config.toml
vocab_size = 12462
schedule = "wsd"
decay_shape = "sqrt"
doc_mask = true
MLP neurons of a small language model. Each row is named by its layer, matrix (gate and up: input weights; down: output weights) and neuron, and shows model dimensions 480-735. Each number is 128 + 32 x the weight over its row's rms, rounded and kept within 0 to 255. Numbers have three digits each. A neuron's up and down rows have the sign that makes its largest values positive.
After each neuron's rows, "fires after" lists the tokens most often just before its 100 highest values on Wikipedia text that the model never trained on.

L5.gate58:153091153204126121079116091116159144145122154161098083133153129154119152118093119127125166120105131075149129084106146160120151191106120148091119158162110084103112150094195163156149161148119120090104098129207120139089133116121170151137117146126174103126082172124152146145150155109131137067132068080086142117107120143174095100140140102131099107134143086109119185123117086171106108161131118116107138162201126166226117171159118169116128111114160117114131136114143122101102071142130122173113121142153077165096170101122142154131172164113139106126143141146162136180113090083094088097112051199076114130075097095153093200126087160137098127151119112088138121131054186126151120097052082136123087160145122158159190131098162137082148147114126107079122151113018111158137112080095205
L5.up58:200114139131140056105157100131084118071183109129135111117101160071063109118091090155166080183126107064110149113158126102142118145145162117132123155107081057088045106137130188190075115159109155111148118086093157081077134131064099164185176063140093167146148132163083152134166131174067129101130149085149142128177179156144054137108171140183165102107135198105145168121127088214046142134149154099118106120162148128108134184087110118145142145097111166109114170103057192105127085127156078163109205065134117129060148087121151111117110133100067156167124104125200172118132110121137088049109123113144114130043101106147111174081141143125119151110114143097201080156124109124162080124154105156140130140181129137134127149083126086135174134130128133124088145163044117069095118186106161
L5.down58:133161134079142148139106112076165150146119196154090167138126106172121114136056135126071102123123172216092094099103150160046150111035094103108131194101107091133137104086180118120107107144177151099114125120172078138127130158113078121081139101095153155107120070111150107157126094149145157116085124148087135114117142129199158073118092079091175047115115182088113130112111115129166112159160122132140145128082136102130162173082135138156124132099142160108145109170144174113083083130090128187171186100125170097088102119131122057120135169108104127118125127109119107124183133117158127150101147090122140141082100151138097133096103074185153122107141123139136154167116141082114171136085120091193133175141103150154143194041137138118191127106144094153078134111096058138135117094120193
fires after: " ", " (", " |"

L5.gate1398:162072135146139092089076115111134124158127120069159169096146104145118121130078113129146164172115121113145129113096178142137138094128148114140161153111077084148173080122124090087063124136097107162154155101047197112080162103165111080171160141140101139141099099098123199193083143129089107077152135119090085152138100106175155170144148102059160105129194153148177093112143089169112100109076140076171124097173122159106130084113080139075091123171132083111132162177142110164112148147153157116118173206075154143140128102138152094210132129167085149122097128136101111162087156128096132193117137152105093147080157106124154075126115074131122118092110142114121100151117086105073116108071166174172162095168166114188153113145092128166097149134118118141068152159057101177171138175167123
L5.up1398:114176179136141112151130194240136183135167079143175110125161100155120118134104147145128121139177120152165141160106122129131141206181134119208135141145141122125127144120052141123093140133073099182168132112103149146076132113058140108090098107081187139096160158069131136122138133180159132122122098144117136106153163077137176133056132113089111062127163137091102106152124142111141082137155081102112112141167134127185104123135038121089129155143121079094137167104122142078139126159072131111176180147086160141128083130156121124096136113165050088117128076130141144150149140136067108092176090162168092170135126129157067122157212159157188177060080128114093068142145123147066112112099171185157091102167122152124079164107072108113111130153152171125108154117174088175095062072127104
L5.down1398:149172181173098102150120101167111169168120148173127137088120127133181046120131075130130100114119107183168168106106164179135169057097124210088138120117114124103137061118150172155072149118132109080071174142184086130149154169101114107089088216122102162143121145094102101083067169130120183150169125128112096111084174168123154104112095125172115125119130160112136162189111115150132127118113127123092193222156085096140152118120175154115078150120147137108108132144109097157117157081122171115120092112101148121172088135104143147134149133125156133069130074141118169067185101122137083169130139108140173160127144150166129130126168127111127156125186115131148172167127125168103134149123068102081134182140056094177114145138113180136186129160169115119120092136125142076134103160092099
fires after: ",", "\n", " in", "20"

L5.gate1580:189153121140168091112092111089145189137124079138112055112149113092116126111133081161121106170161120150115159132185123133183089128123133163148085180100119158194146070128082119151145064078139117136126090178113069123127121150134097128103142150124077097064115173148117068111154151129176109132151162084096105139087121162117054151153102106127082173147110103105101143110156132151072057137092133127136120106144147076173111124106163169168130114150151129117199135127144087077152074093143105093166085125165149120111112099125142127136107170134181127181130157126146154151141171145106140119128166089121173129106137140127053097141148151164136173138130124085124086127103138107164101107179175150125137116139124124147156124171132090072091083151094145094157143119115112156167117102148167
L5.up1580:126116190124168161190102152135109085146143102158151108107133132148108146146205157110156067138154097118144202120074134128164156173190148124119139091123088135092078140152130060169116096142106094138152169098107141104166163124178113150113133092129168159134132188128112133146080116143158126193106143063090152085139143166119115134153085117151117154130154161124122137033158183176129075163141111126134162150126112140080085111082115120129092092156157166124109110143067119174075136150158150113130149119129091133179147160173123120083191107099100161101138129137112176149144123161062152186105152112128051111070140060158135145130165136122111171065180119072203150125090141148077116164141088132140125119090094170111139157095171113180132091150139187126114183161166173109122150126142134
L5.down1580:128085141134187138131093125133149114184097132116225136140140190118144198105103131112078103100128064148157073071107149153158121163117167082130081157136146141116114102117089125135155154159136134119190139112132137077109155175132096098057116141165105172116182177141092075164175159093113167101125130172112129165099075111119162116131107129161097106126105151136157120154171065165117100158145145082165161133115169121151134198197168084143081087110102083146107087152129179198096143125135106089157158093130133111145195089171112133131137125198127096027196085128089093172149147144141082093145065101146130134083061165099131064094112147150155175146114180164109136174157133152076161166129118207128118125109144110089104139115095111087117111092049137168148145114136109128111148150174074
fires after: " ", "20", " (", " K", "19", " T"

L5.gate811:102104095152121142135161126147115131110084135107137115159111139129091160126092082136124153162188121113197137087068101149085066086130145128156123125164151162170139153139127149085166164128100154080123129120138159085126121128089095140096193137119127159123099113090103142188128165147124119135176128133137126060038147188139117152153135098081096096077191098166153102130128155098116135102165203181081180157118122144095144157151161103083102141207180090113153093151136195130199069059121110199119162111104076166055152138209122087116186090112182155125089100144057117075097143130135132115104152118060103063099188077182106081125163127154120150167144134136150106089130109180128113112118154143095128145114101132138074180146093152089097117148124131130154173165100081122120127146122181
L5.up811:163115163073096105145159105156087116084094095092130097146099128137113114127132130137141156246082088127113124105129161086083175143111135103101156147164092161050150123109099138122147066113156144107185115051099110152120132155045092098137162136122099213140115175093095109124070072068091109088116091109158110092151166140190164114095124176152084133138170076143084097189104112152104120142099156149126067125110127124235100108050094084154106105110142150135091175108148126151139076081081150097137176106125116148101150176113107132117146112164109174096176166078086074069123095089128159115133160141171162216087083165152090167130061158148151127116125120129157148102119131145187148145137142103106126175116103123134144151099161084158176156140151115157169135149129149093115112158099095
L5.down811:150174135180093105175102109149186157143114078198162111118110089123105078155097140141113150101123155191121081143172155150134145138161189114116132154170107120123145152069119111143112158127160174093193136127101148099161100115081123101122126114167198159089112133118083093173096156170117087117130194163149137165111124139113102127115175142090172104122163146188155152142044112153190132152147172141065175200171099153051079138155112163131096114097134112121092143201136130130164069114112224096151170143119092183154130139151097117164106130128174110152141098109097101143103108140093163080072118084097094116121103191163121048081094117103091152104089129073132056110070175124163163131085074179144146101177148129126104160129070130103109100129138184158136086173084159146109172108144210
fires after: " |", " ", ")"

L5.gate845:171134125193132183106178125090143186083130184116132105129090054059096161173118107111163117129153092184124131134186154098117080130140148156087113100181088231103205075173130177138132140121129152170082120101139104118173126147130173153131168121143141109130115129129130101155121125154090186100097140142090092135131119150113132140147123106072088145160085127105099105172074138134064132139137108121143140160169148130152115192146137104163107115138172121110163097053118147137153166181121140198165087142147138132138144069125159120073135173095071090173119127080111067153169036126126181125110120124131147121159082065091157138161206122114127141188131091142108103067107132121092084142136148158118093139101100120120097105158130107097114161142180138103114147141146109128140206130142138
L5.up845:134136174153157127140121148063149093124114130103099123175095157090093133103094062100098126093094117164106142134096110124111138131127082075103181090121086079147137161125160140144082069102149128200173113098116160118105149124147185099099132138111163115090087107133187106119143064147161058178171138135124088197145151173125149122164125121133184109161175139202141144172144134125066110105124169118119118135102164126128132159166142182131111142127097132148144128160100115157087123148134102122107107163129173101057116132116109146132155134161166086197135150221123120157145171168157147119165119124107090095070119101156119156139142093130134087105118163161181164182115095116136186149069107101154080141115098195144074121116105125180166137132119145070108170116136155155145191143118122
L5.down845:102091163081132192101116096180089144130138157136084095104156170149184131154089121109130106114157178147124111099206125090162103111141154077119123148142135122112147128146116113117151224109136203133150140163120096150126176130145097172135107101094121148177139151100099124111137151137096159140125160165103169115152165110134095112135121150098162195140079157130144169072155076104144150123092100151153133140121110165131084126098140122154105148141129120150079084126129096133122106132117123177182083083137106153151118115129107085124138177123112122112122112164133189085058095093108058077145137143117111084152112142094121123136121168063100150136049142134115153147130142147152085142146156099157164157147129147173141175155133105085062149145132084178089082145198132110082121122173149
fires after: ",", " on", " (", " |", " in", " the"

L5.gate374:131102090091137104073083133154153157136097090104152111091119191122101127075119144148114122043121125075138190063140105121195087155090144152163134148089105023118128159116093147117167148101119100114099099151158134139120090123078095159154137121076145061154137096095113086156147203138145152131206129084172065126131103102073134158150172155081142117120110128107128089128028095100097122137135155122152088116098164108118104084135188115141064090116130171122139108129091114172156090122134143234158102093122086171192126094106210121120088157122075159138144127076160148073147163159110127140115178157127183131127071161154149062077127159201127153118146079091071054156077078165113136134130143125152149074144083134096096096136119130174145089192138115153180075190123129114169055140184115
L5.up374:194125142109141152100136140117138208174117053108110107113145172153150177123150139071144132148140103125107130060170139131118135186103127128148118111149175082118171145151095163057138115082200129087070053129098160160074183122122115133178190103100137099133139141064115050130101121065053128142134175067162112138201119133152119148144119102112136038172145151100134103121151132100138125118124126128143177088175097153125121112146129118150122082043050046112148204165112151147121105130142117123136114119110028138099116111106157095153081153185116075125142158154134102139152136105095167092111112155103136118186156124118120154113105137141113146142146120156124094064120181118156130127178147131164113123159065108157109104133108103149139141153078110174152168126188125148154141160131094
L5.down374:135086130174108129169152124161105135150147133098098117123153108129132132162052055101075147180117112147166149143102108091164145119082121114150192095114041140149150182099101154139145170115118113127096150084152167125115118154146063150165177115072089121129142109124118056130128168102116089078220133096146184191101123104135143182098115135183152120188188096159090176169099182096122152130073121099065119115157116134131129124084100080131112186156166116083067064126163050170101152099145097135100160133098129119143142150048182108161208101079145103176137090131091143171147172089127110135119091102138093118142070158142140119083156165116122120116150120177130129142063134112103112116084106100114107166112172108144199123130083147140123168171172084066113134089118141170101123162132128
fires after: " ", "0", " ("

L5.gate438:097173126064127159180102107128203101123146126160170115104116147166122143097100065105140108121148082091109121155161089106141141152157127106139182168090074095164132087134088111091038198124073119208148141118060143129199157179127108150113112146129137117059114132143147135101063166183130146135153194127055134104158095149117128133135095128103159141095094065090119100148161156114118208088213128125137143175115151154138081147128135101146137146166135127146143067094065136139102073109109118145107154125122154152114135054152142059109116115134090141156137154165105109126129114135093173095070116135156133090150127149096109154122149099095100165109108128187145101129163107072159100076047105102127139167094176159133075081098095128131161114125111087111115133150094171113163123108123161
L5.up438:129168077133143121113156139101187213145125109160090190157107078128119106155122093102097138140122125139154177097144148108082135097133147091070153075106181094105131139090114087093107137158151101096162145084121124074182142165094194098127121105131079211108137136095188134068158121152140145100091129120176140076137078136093132126180127132146140139167069056132146062145108101139140114212123095128109138168155116147153124065187137118174155150044145070106098095137155102128176130128092164186116187161157072162101100141107161073132170105069094160118134149105154111118073136138107162119082119141107177133154147137126148074149162089154130130087141142136107113135115183084141110119168121103225135148148168100129122137163119148124121116134118081129164148153105138145168132078163076
L5.down438:120105084139157114051080100160103120111157199129136118108123190150089165106114135109131184115140140102164097156094108075094158104154137111146158121139146132153127079131162147119140110179148091123113158103122199110123113108159125158153087133137162130070101122106117156179137108157127174130141104098106135066147096107159141117083153178121050099121112170113045111113097162125165131124098105170127126087150134143138157164135170119093125122161112104127150181148096115094180115152037089116091163144081118134087085112167107129130061136066112177140142112086101110153159119121145147094131108131110108093119082140124099136145082153178106185120115120108145149183108154089140115136100110087110175117162100103161161198066122109187127132123144156134124141133097210118128138131104189
fires after: " the", "\").", "17"

L5.gate1217:154140134114119180182124108101171101140135159123115175126111097147091133174121099109158121148139160096098133139142077134149086143139133089107061135160122169151122131167141130105117219134123093115204126089186110118158167164100126130105120138167112077101126142164134152093144112124101110141117172124145150129137134176119186117163090118110164130161113138148140151129155089157132122149098075108114100124146115070171145102118062117196136194146143127152127109120158100127086109152139202166141164117137129115143138170083086155134144120198098105087103189122157070077087156110126129144178047097127088111150125133147146118125184125081082165090100144115154129128186137041134099110139124104140075123115102113168060188097121099084116129142131155140162164089131129090101108207066178
L5.up1217:096132137171160123135114151125158119130106170085179097167152129185139132113117160094142165162126126114095111166140136109110157182143138185168069076125106092106113191151104149158105114141133165103170192105161163146154107106124143141109147079129169102169145080117121157177168116094086163200102102111165121091164104133080141101114130148101172114171145155173076137148111126140147091175070068119161084137116143158125066092106125168140094129136145156159171150098172111124168109106091173125142064117094139152167083089080086131113150143145082124143123076118104094106157142106147087092155067101156048119183064111094137169122146177117144111171156091157161127135176137187106160141150147135093100146070140143063157114156140132171149162071119106145085108067194149141101171074140142
L5.down1217:189064129149106079138173128115149148135138121110080114132116136057132134147142111137106114115164138060138101063101154116111127143150115124087166132085120145094172097151132131078140125076149096117116137183164161130103121163161149131118051182068129083123089097137223126133180128109164093068202167113097151155093096131187157198169089132133111122092084128119148162168143145148070117157151175095095181114152090131156147083110155117195147154147137164140148100168102171211128095095085092071122187148116177124178145156094165103175095147127101162124132112130117178148094135121094134170063108127117194159137132152092119194115148096206165168091133084146136142111125124106161071173175062127148155055114098091212139112078159112157142144133140109103127142111115113181095117172160077
fires after: "20", " the"

L5.gate714:152139175125099181098134138143088099208080110139153128139113083142124176162119173129116127104217211105133121145126120133138141120151163134133157107120108113144121172197104148064148085180161120149102171077114102080173093151117161119128114120140149159074165099121104147142110100077093154126148157190142079059167123149126160115120147091112077151124198118134132090101100147181108145072110109184093162145051098107104158120155125119142112150164111121121157114151123185066125136133185112183156093157079124091114134158151111145136094162099102222091131161101127122148163129114127104133143165103145131088099095153122136139129166162189159133129122078116146123157116121120177190091155169158161064102124127129091060150168089146151136150103154146145065117080136186094136132132094119
L5.up714:118116146089146147149123116161183213150135120081089100109054187150109159171106151103135193144100131123104189186119154137139133103139114103145063175136141101129122108118132125115044167126109081106122160129105113053075152166118177115119114153141119105121150165071146084153086148144145117168108147154126116185117113128132142106117115072183144099107129127115143155135146173123160143125100127084166138164112131146068120174121138129083142100127103101132126167135164068096109143084105115140125134156082118130138037114149140133035085138150105132127115147128163140106114140123167182150115107140086151114145141166117131057096180108203157136101101114152207125093118131160150151036056103109141086132104188150131065189138106148115087127129147128119153126143106146184208117116101105
L5.down714:146198107107109104066087117130128104108145125106141122109139141165114125141140144081084054130095181109122162159130142124127135184113089085102128154135161155162137161112129112152177132137127139129094122150122123109104128139089120130137122193177176097071108105159134142092109172109161102119158135081137179110116162131179120116194173136081153110119200152086113097186099128124162088216100129126111160057107099146118130070107135143143147139154147122129131138122152148078091112124084151145165161073106118135101172154067140093165206146197183131142136069165139094181138110184078106098101111120119114076133159127116101144122115152129137184141142135149136101140151085088151187120162109123080129147150142111132198083099145147138119162133125145145102099148111150133154173053114163
fires after: " the", " on", " |", " at", ":"

L5.gate461:146149120107120064108103111091150077102104104147084108111074130043131153146145094164154132140092152104097097141123143167143137142179130098141127148114130100184176133193151129165144104161121124155153124084128148172146096113107116158133121125126136095106114126158129144137115099156108147174203162134136134129115186162126098124196095076132114119168077124106127130176127159123122109110077107111081087116112160143133138122105148160146092115106103173144121159122162128097130075099165132074141069142094094095136107125153119142104137173133155132132091064162061090105162132153083068032142137116091188164090156116110157204086135159105095150163091166101176127083139098142121122169108108157147119072122116111115112067116075158108134161107150174160103057097133125158131106127040161
L5.up461:124153120121177062110117103097142085126147119108093169103121088113095130119131132154082154157101120149121071169094109123130127141149136106105147152092117104162154079155169103127095129131144096124079142084090135134176146113125130108136102158130200123131118142108040119176165148146101188151058100164131116123140181065147111113100097116129141158084145113118099110062158099109101084091129103084143153105142090135113074100117155153085093112131122085145129066144089140107175167118103136217072181168121163169118098072103170111132146164077066113144082095147182089086124132077110102082128152114137164160101069105192161102099090121137170172159124121097143157104144103089144125130109137110125140204182091161151178098098217131147119069125120149127071087187141118185131143072053142
L5.down461:107127148181152122145123102127076173082136100109124117122112147152165212128073159132157126208143181075115173094136181168076120159104125134158129157153179104078150155133070178147109114080145149110159128185127115175160088135131116150169177118118110139073111095139134121148171154169114134113137149104138166118147083156113157112143135140152144159207119155077065142148124077133111118133131128112121137146148164102110121215071131090094120116111124135114104153172086122104138151084120135115078155113097132135151161088132157100099117158148125060071134102189070091160105146090118126096121108157108138113151150134180127138150103193142103164172096113106067172117134150148139089138192120145152099172166086055092139178173101138085108050129204045138134143110156169160116123128102166
fires after: "20", "19"

L5.gate2104:091086129106114105070179110118094133124142157154120114119094152121130120164157141138124100139141115090099160086131091155149157159145115095176148070130104105105123142108138094141163122060107174108052134167105162140090112145176111137127113113083100097033089155098164141125103135128214127113090108098121133174125108086127130027175079086156090117083139112143107153116169120164189153130083113102175171169104163183129116090160152057153177080109145130087110133175093123070168170138141120127144147173161214096115132080126099100178092107096119095093165138107163134130090153187144156116114169150081142175184118163156091080094099121054117045097066176057112136094125093115148094118134134118110155162149156134115091113125069176140178104115120124151143134099132097103177153155126195
L5.up2104:169131158165131197214108135111073126126107085184127082178079166107140144114161132087141180153155096150143094117087179089163143138080104144182143101114124144133202109114137132120145110118147119096134130087123076102127099053093157145142130142127113090147102141118077132117118152152158142183122104075189078165128153109098120155131127127121044130178145141158131159115148120116140103127099110126117121103122121061139040078123150101160125090146104183128143096125115161137135097129152055047165065111122210096163136148115176134068111073147071151160165189139110150090099121154088137161102132116141067097155143099136150217141121119184135162077169152171122108128103114125063138147102117130171089145154160138127135173142155173157158095086119133135097098171167066175135136154171097
L5.down2104:144127155088125137085110115107131115090132139128117096177153099132146113103143096128157102091125074102129104208118162123124123157123120089115122095073136110180095118107124033108151179158087106161076181109116215131090116145113122085132198174141136109129096119104175101110130136136095087119113132111124152073157110091124162114113118149111179191118103140139093097142118180143120137126081102162131110135087194079119114086098085151075094115104133106094130138094097089105119148068090132140073114132109113128151093117087173153154128107096135142154113090122145115070051141117089161158161138152188181158160170097147111177154092119149101137105107081167095142091088133118218110184131141098124146175181069154175189083135064138157131182125121097178131065152100153185122138130131147
fires after: " |", " ", " B", ";"

L5.gate2084:021205077115165130142134084155113075111134106174147136077143120059051102159158101111182131163148127121134142124122128153188129140101101146105136067199120181138208177164123128108134120134130093112114124102026134098090124120122149169097191130107125157107149126133106089118127191149154081160115101113142132159141174138100106096163095118112155130121106083139148144169166059153177127158128132110135130111087135111116155171122118128112075095201126136132095088156136059113124056055075180141115075121086116145168121140060101064136128087105116100153158124195113150134178122088102128092155106206140150110179127118109110094137173158201109124120122125107213086086117154174145138113092080150170146163175101114114134097156132154133178121157138107178117098122126110132113137162118111
L5.up2084:145133182081194101113126131097172098099182103147160218101141149112135135196118131154090146094117172153162150173031021185216114201121149157114132161129110167098137142153107079125168152111132116123073118079078145107129163142090128151135092118151125128139120153158142125193115107146138130163113083125069115111088166169150113107151109060133081141123114118108133109105159113149131113064151131087178133109121094127077108192146148137101075135115096060136172128122108094182168116159133033142115110192166130115113114111187118133147125137126115123192159144099108145167144058197171124080169123203147151165131104080057174159152124141124140107114166103121081181138174120106106185130194085163118136119122122150143142066110106109126119132151131112135078119122093136116041113170137113
L5.down2084:111124092110102157140136144114088102124154101124192088123126164085127097116141148117160191120148071131126134086105133094094163132158146130079133078112147084172154137114133168138132075104132076124110080140140111143171135092158144081118179104178171111098137171098104191102135155163176093051150119114111114109093110154160143058162094126137153181187108100073095115107092116194087180122120129090146073095143091182149088178157166101132128158162124077138112124103046145121085087129143135073162107069125157158091102103089135143094100142131069071115153183118126092118148144164130143138094113140136111090144122095072057144121116116163154093161111069091019167146100163129075037085117127117103197129106125154095113161139072151146067113114153207133089130088156143109133146092109115
fires after: "19", "18", "20", " Car", " ", "th"

L5.gate500:134142145156118090116140115137166071116130158144120148115105134106127132094121146106137169117173167150150148099107124153093145140164113126072169089154167166134134019086153121146182202170104152146052102126067157155113204131131135161112123110070115126177177083151105082147108162164063137111105121165116061161095107056158149154154153102150121122175096201095077100179114084166129149033084138110185104178120123156140147127101190118096142115123162141096072153145103144113151155146083147140118115087110088141132143138099162120145065156109191093128147137173127140136088107125141119147109146088101173121103189150146098099118118099088091189062131139122129102150144176173175167132158160153169138146113146115136141074159091147136158077085135149135145153184110182150136161162131119
L5.up500:189105168131116107091127124132141108142037137181130113090140192111120102138108125122158166135118120143135135157164110075114118124105131142114095135207148070108117080131115134183099115127129083136093103094095128112103135121185023127123135137086122121136148146141124099181134144068119091093095118141096141136183101111086140143156069145123160108108173146134162130104180115089130201112175072120138097158101115125186125139112089147129103180118123153080138176180104134164129164158113092155154125130113125156177093112166141145127084150118090115109069150114104142170148086147103092117115155149165180155071127158088120089176154161130152190119101178110115128067107134112138152147098104099132142127132158063105146107117122160103104173116078108159109118143085174160128083133106110
L5.down500:108199114163182188110127058128117190151130093121126046137077165138126143115113124112143118121141147107135138181146146080135136131177116117173117112112112134098152129091124113101079112144150120076180145116128070098177068134124133129166073122092118130112129137133140106171142083184140152114117172151144113091114143085169137086108141118106135133139115105176140109191070130099151132186099169126080101164128071153080154130109086041060180105140128187070111098135126172134080093072132127132166143083120112161117190096151125132127128113168101115154113182151141095168110102141146178089149087104083131133146078061132170107119159184197086139133158147168101106169137158148109123101127133115118146101159213130167124143164106127156122101115100071126140179169102125126119089150115130
fires after: " ", " °", " (", " is", "70"

L5.gate917:113143157179126157129119115109100139171145157110088116134144125149101161158087158115134133127138058159184142099121154114094144137122133129153089108132100088141064082081101145094157084124098090121081078085123125153170145122113145142080112138097100195177166107115143107085135125141145062150091073113094112136152191137147141135093161146149106184125151107170116124103134095076129111173092090094121124126167134198120168096101153122154180085143143117128127139141132059096140237125136139086139131206173194105165117104112099198165045139087193100188094105123114123135138044072119092102169146156126144085164124120154161112110137106170132148073118136146109154128087143102155118126138147141117087118146054161085097045059160110094143177168121129139129152166092129144157128114123117
L5.up917:120100104128145198095122169152119134117109173148099117165105147125119126129111182182096112179156173144163144142075164100087110129150173203108130149098118171166119103098113150132173088115129167104152100176139098110146106087142114127138150137139137113081157189136123134131134160153075126100169193147109108115171107109198135113088180160041118139196124199189099146124124080083120108162178093107147096154133146117104123131075065118091153181131152113111073129092128129136112133174144047164122144130107104081172157092155115116149068104095109131108130161129099127125109131166133067178136134106154165172134069133114109076126100181102086132154105138125147119137103121097178132104097113165142150182134186182132100128115145128149114088098092090128119139109088128109105158127149084
L5.down917:092086156153134132116123132156165163094170182117119108158076081098182135099148181130144211098101125041115107129096138162158114122116171144133083148100114134156102139086156074113201109116085095089094175156112123158159123113187113074163118124113213169164137124141195115136165067112106086140132125141194111164115168147159191088085128092124139147139141140127077126135185134120096100126114079143138089154134127134103142115175124061145143109140140073133115123097144123085172088060093114164207143088092121143169159154133123079059107129136111101155124125115112093124195177116172121167090139117101145143095158131059156107091127085088120131160120131147143160133122160117108128137154136152148126124125124081082135143106132118106133175112096175181076121131088111127154156134146156
fires after: " |", "|", " No"

L5.gate1330:116155113110100123162204143160156101210089170123149130163077119139149187173172070175115205089132103138173118134099157148170123164152144199103176072095123089110127122089134141075117121163167094154094100135106077154147136130129152143110152096109200157109101110087082123162099113136123115097128111124157110178102114127113148120144166130133124111147094097210152136092080111143125116078146079107105160083123104103187108138131122157145117116107101101077074120161181122140156114131059167158153195163161137157175178090126207202152152117127113129181157145106129139119114126055099152110168128152097148135100129181182158138142129114164134123100103106114113138165088142160136144121191089149164139202137117154111096106071164105129143114088118151109126108081111116126106098146124161
L5.up1330:136104101102142070179117127121188187215105101087130114129119149106187186099107187081209129136170133102137093111114147136149161098127135135102133122128117132123109125123171145151101077104126079133136096049153107125111174063125148107163127106137102128096138065104144130175077119181132106122101126086114134130110180114149080140145184146113191133101109150104099160102124083103075157122155125134093116100138095112184147077179120131075081154142135091152114147152137122098138112096125130124159168127077157122152126164137139153091152087145053174113114131107163149146128155121141161117095077146091166147143141150119072194171108169134058108108144159135154116114149114181134138164134106114130172122114203092113057110106121109095137138113163164155131134120129122125110168086103114
L5.down1330:102088102159131131145124095121183142135019134147104118067132069121104166122116128149158122118102099148208201161106138151111163143100058136140121151117128156098116150101137169224157208135077186143102128121106146139080138138139124145178112126125169115166140127121157109164148110140168119154157119150118164107075129127134106163071124173159152131143128163098159121158135097139173111179144090126156149125157126125121129140123106074114096172169113087173088123099121088052090093163137087060137168066087203123115102111150152071124116181169126153188094154179126131130143157115163100123168139185144061114130110193198153095145108096142138110163200124156109100067151115159111117167079111071142132167166134145106095162104149163126047153137151089118127091156144146098115173157188107
fires after: " ", " in", " first", " In", " a"

L5.gate1775:109129125103103133093101092129144149081129097148153103165096048121155113131119157085151116120113127088139153094117120079152125169101102079151093157130098066095105162165113111105091122156140136115165174146130120150129176173163115110154182156155109153110118099150137152135060188114130123181163098124133128139063137087123134135166106109213124148123134127103065095063129083122201180128125096169160102111124129145132095077129122090157108092103103158105073152176085145130099095087158090084085182135120065117159129130113129175122183110110169136105114111112133207154144111159106148130090152132081136170135119137084118107158150086137112167149099182110135089085108117120124162129119128151121141067125147101104134138110133122131075174090118142157134178186078145077068196154078146
L5.up1775:158065153125172064128068210069153105164108065135154108099173109111161090130128111101179108048135094153119132120120177100135137139138142136136158165159148088158126133162088143144115119106081129068217195155135079124075109149174111118117138158086142136148138137116068138109078122094095147149138120195084158206047082129095157151168094159175162149087143125072174060142086063104081160114140157162112126079113087152162108116107135091088134140123109156082146159149138059118151071145135149145116163153166111143160070067111060103074158117139106129123123119139140118123106105158065124108103153107168136112143127135088133147123086137124139181159099123099106130108114111093097127143153097161088113174081087117122099106131094091179084153099100144065137118094109126140131124142171137
L5.down1775:152157136134078075153085124120093137131140110109115154107179133162167131215154152153117135098173099168151127097141082108124112072145121158111094114105076070062143112080094125079146116180147097178105115137141081113147102131156148104134091138128114175084148122125172145146116209209185111139142104112092122167127133179116085129120132067162120066132180166145130165163094152141164106173168112151119181134110130147135158122069131161122142138114058125121116121169139144082115093167084089191178123122145120050107159118173091150119136136105113131088118174183128194126088093139139100128133136125131118127075110149162108098105149069183083154147086117124103153167103111055102145138149141101158123135128137184111072116102151145070145140138165111150132188091050102094087139167100154
fires after: " ", ":", " |", ")", " I", "."

L5.gate746:143167122223179180207162081155104066169101121127088110137165125117129151091124115181147147133138108088097128140114117113101129147107127095109111155050103078135134132050141134078162159108074104101140144131090193092104128180065174110207148120120147103110145134118158129108086157130101142093123145145112123093089083110184133153165101157125146101183173157115126153116162162134141125131149159107158151124185103154170096148098113163169174071134102147130154117123137111148169145146116119169149148158069099059144174183103130118094139156173149161138106105129154157152075144091073133059087103111136085152062099124168133119096098152067169173099083061133130076162117196135107073157097066138119117170200135152129156115114164120101124075158104153088099144097172067171111097101130150
L5.up746:087131125154122175151128072081143087119153084135082151179149128137111154104088190113092112130155160071163142185095139155077119127165098142149159176113161125098100114142130174127139125119065083095102123122105154060083116053071145150166118159188193103154121132115129078135078108154058134091151095132146133111070082161140163135159139139144105162136127095123111085095101184114151059106133107158111145132151127128142099101126116164132165110189109169092111061139135140095153164026146143134119097127078129122128136129101113095146099102148108136120120126150203210141096150110108099061113132112082070156108054121143115124126106129167104159113099115137078040184119143133090048162123104157144105130148104111098165154097132150103120109100058134066145170119219135152113097142158128
L5.down746:124121170114116118102142085078073111120118131133160061181119147091176139154102161183101126149116128164200204145136174156101124205164094124098130172127147157116136086170122146087175167115170102110093124127151109164132153121090114130097066152164126104155157148162154148072154153088147171142160120125101090095118138099116089163121118203140113092144115128122127133147153119108138079108143079122112187153119194125141143124085145097137171105144126112132162159148106133125140068100147117094142142193098100067082105167105129099087121097144111132077151109096124154188134171092088148138189145117099161149086138060103105113101063101150162186129100142134045158157080131081183102084157144134163076078111148152112146125128144164086110135155108162098149140134153124137117206129118131
fires after: " ", ":", " Albums", " (", " |"